{
  "n_head": 5,
  "rope_fraction": 1.0,
  "parallel_block": false,
  "decay_shape": "linear",
  "batch_tokens": 65536
}
MLP neurons of a small language model. Each row is named by its layer, matrix (down: output weights) and neuron, and shows model dimensions 16-111. Each number is 500 + 25 x the weight over its row's rms, rounded and kept within 0 to 999. Numbers have three digits each.
A block is one neuron, or neurons of one layer that tend to fire together. After each block is what it responds to, as a language model described it from the Wikipedia text at the highest values.

L12.down812:500465517494503483492495525505496474482514492489507513481502476499506507514476502472519496497487500467488490523492522507509489557496494496528465528470520498494556533464507465513431449513449511500564520503480534504504503468534516503493501497512503476519498470497501489494530436482496487469
L12.down1327:494535485494500537505492475465470519512513518502541532529488506550488505480472513499505424480527506521480497471470522478484514546536502543501485467474495488539522478511539514502525499482498505502545495449494488461501459488461472508463476494537474543503522516536510495518503503488492522534
Description: The token right after a completed person's name in lists or tables, such as " (born", " (18" or " |", and less often "in", "of" or "by" after a named noun phrase.

L3.down92:492482508480478503504507563531512510526537518507527497493543497508476481514502477491509498504498466490529469493497503482505481538466545473506474520487511518537474510474491519468501512502529534490492457456458507556487486483453437510471498490464516477489493491520477531516497531570494493473
L3.down103:504492534455538499497522492476472560489487518494462509507516485476478489515489492463466481491468474528510528525489511489479529518496539527459522517503497487499555528499501521481509506514530460521500493510495502495473480515496486509497498466568475504518512498516515473502509508503524480554
L3.down556:504497492508489494497525496494526485497507516553426451432467511508480511504479480506491485489519485435414470526491482529490517476513498460483495489536568505486471493473501465461490487519488496477510529488422489521513500459522512499494524501478498468534489517492480487523463523532504531485
L3.down617:529485480480500508506537526525498497554504474495500551521511549487453528504507465527514521460504522484461527479490481463511456537465472524543480467514532480493498483432506461506495481493553520539483496491515528481532484488521535493544495479462510512529493530525507486470465517479508492509
L3.down696:544470491504478502473508481499490497479484523492497499596498501527477537505523448500481502550496467513485499438510472530526482477488517485525522509516508508484494505467476490505517522474563495480513497528536514549494452484522473526519507484484473521489524484487467483530461513468545469528
L3.down956:507518468502523505501528500527497499497501529519519499491494527461534505548494493500511475456504504507501497508522487518484511437428491462520515501543528508545467520530565497489492457518495493497456491495493526467505477478462485505529487505478512479431493499474504473503529420505536514465
L3.down1012:499479522496511502544479494491503534481494518458502501498481515503503460481517507507523525517516493493492494521510501482522484499530483503537490466500529521529494477483520466511545486444510450529486568514481495502471492499522485482501510519482478524485508499533453500468479472499446551504
L3.down1153:551495518500534516473479520485484530495487499476494490480499504554537554483467475504511498476539482540490524529519521500504503478500530464517551539512456487517530456491503497564534500504482508539519460498498500495475513475537506535504489484492504504457505533489516515487478480499484504496
Description: Fires mainly on "(born" right after a person's name in name lists and biography openings, e.g. "Paul Henderson (born 1971)"; also weakly on spouse, married, wife.

L14.down279:536483504460500504468520532517489533513496501513498493456486475481540489484526472475465494487496470481487504450450463522474544499523477505499533507517519475511457486534497490449508498465482511530501493480549530532516527495491474478450495549495493515556463455543509478491491541496488453479
L14.down340:478483500470503484506548517483519523515546479505538536485517529490526557492506531450486498471485465502480490462473493525469493492481519464514479504466520492500458500508457506533524543463483454489465460457488507491472458509535476473517477521536470524484504464496461524519534487501525503537
L14.down459:517504521532535521483515468517544499485453507537505519484530517509465482475508461517501481503477490538480468503513529507509494454465488459501489489548502498539488499463491480572535477444472510497490502518516505496573508514487498489568527507477472513514504495498494509517489478494470488484
L14.down661:480509466499499513478490531475504475466528464531531497525522521496461509515487456537493483493468522481530485516513479495543498480449511480503501465503515485495504532464504500508481484501550479554509513499507480498525476530536499471473445475481482514494465466477463530538495467525496458477
Description: Words that come right before a birth date or year, chiefly "(born" and "born" after a name, plus "in", "since", "during", month names.

L14.down153:511492531537496492497514473464523535515512511505504571479502454471469512551506532534480514503493532488507512524472527490479484519465472492516502505532475487500495504542513543569502474536515465466502474523527526482544492465511490492501500485484496493466515489460490531505511527524432507520
L14.down1059:473513504559532501491480529469493514558511522487507490462519525463528518523493466504483458525466495503503523477519491512495474488499446562493493495482510462498478513484537519494484483499447567527563503517488514511451482455507511499469528509532459499491496486510487530462500459492496471491
L14.down1109:459474527508497533544483471435460484517540496495508461474484473539444527483472511502492519513504443492494499530533519529500481496535515467511502482492522483498483448476505496482492532506485468460519517495516506444443451494513513481517482489514487497516488517465499460469546573462524492537
L14.down1437:499506530520541509498486503465547503528524495505505522530542545526514508514522464510457515488478484502495560500464483510506484497452497518512477494530499476486472501479523467488526449526507541471516465520466492509489497503482491484480524499491544540498479516511546515530499461492489526507
Description: Closing equals signs that end wiki section or page headings, such as "==Credit ratings==" or "= Swissquote =", plus table separator rows and the closing pipes of table rows.

L3.down137:486493556503511534521521480524550543486561489481487535496528475520486534510505506496483522527521510496505511513503522523506466492475500514534491524513507481462495508490519529467499486541509494497481457491458487508478471486512480492470472488479505507468531467512503492492513504455510473464
L3.down173:500484530495468514521481490520520500492459495532510481476502543489498521455504495498495523509465511518534541521530509452515555521502467500504517464560523461541487486514501506561483490489475496478498490534482484475496495507501498446487531512513521511527532462502488497481534482532482499515
L3.down178:470520544487538539552487474525519489515523507465484502504472527515464487452465450475504516533541454489518502543506506516529470504443491509525465522505488494549481517517455465493503506503508490538524466490500516525544506506544496499510502507525507458454523499503418504475487460490490514493
L3.down707:519511546542473507512502489507523526495492472526490553496494518523468500501472494531525560512520499492504540490533461518490462533468550457533553498481514489506499518512487460499500500478498531511489506536490484482519530509531506510504499501475483471473478528531485512470463479496473493515
L3.down877:550494498502491505490487539498511553532469474532519477504462511490532535509472506498463480513483496545506496539492448490505508504469510511486435509518462501491483465490504496491514531515491483471506499502506510513563526500469491492476514540502456503491482513454464504511521503524451559524
L3.down906:520470540521500526482490534494546522516496456498482500492528521523507518526498507483522482499488469452501482525449491466459478512504487501505492561476491455431479532473519513506530488507466500498456492524482494509495540477465526537471525502522549514500526510474485522505479495436494490458
L3.down1046:514521531488482538516522506500521533497499499475514525460494475497482542488512495478522527526505486498475541526486483448477554507488495513481432473569452531495494514461526525500464477499516529530463480496543457513465520535497496473483539521494481554534519485500504501510470482514485521526
L3.down1449:550524486510499516519493479501497537518554491481521546493493511497501508485495482524533550480492566553480512499449480490544508527510500515466491482478512457463522502502541500473516518497534521471534539530506507467510510481547504514487471476487531521490522443509473476524509552486455527510
Description: Mainly opening ==== or === of low-level section headings, e.g. ==== Semi-finals ====, North Division; weaker on closing ===, list-end years like (2013), and table cells.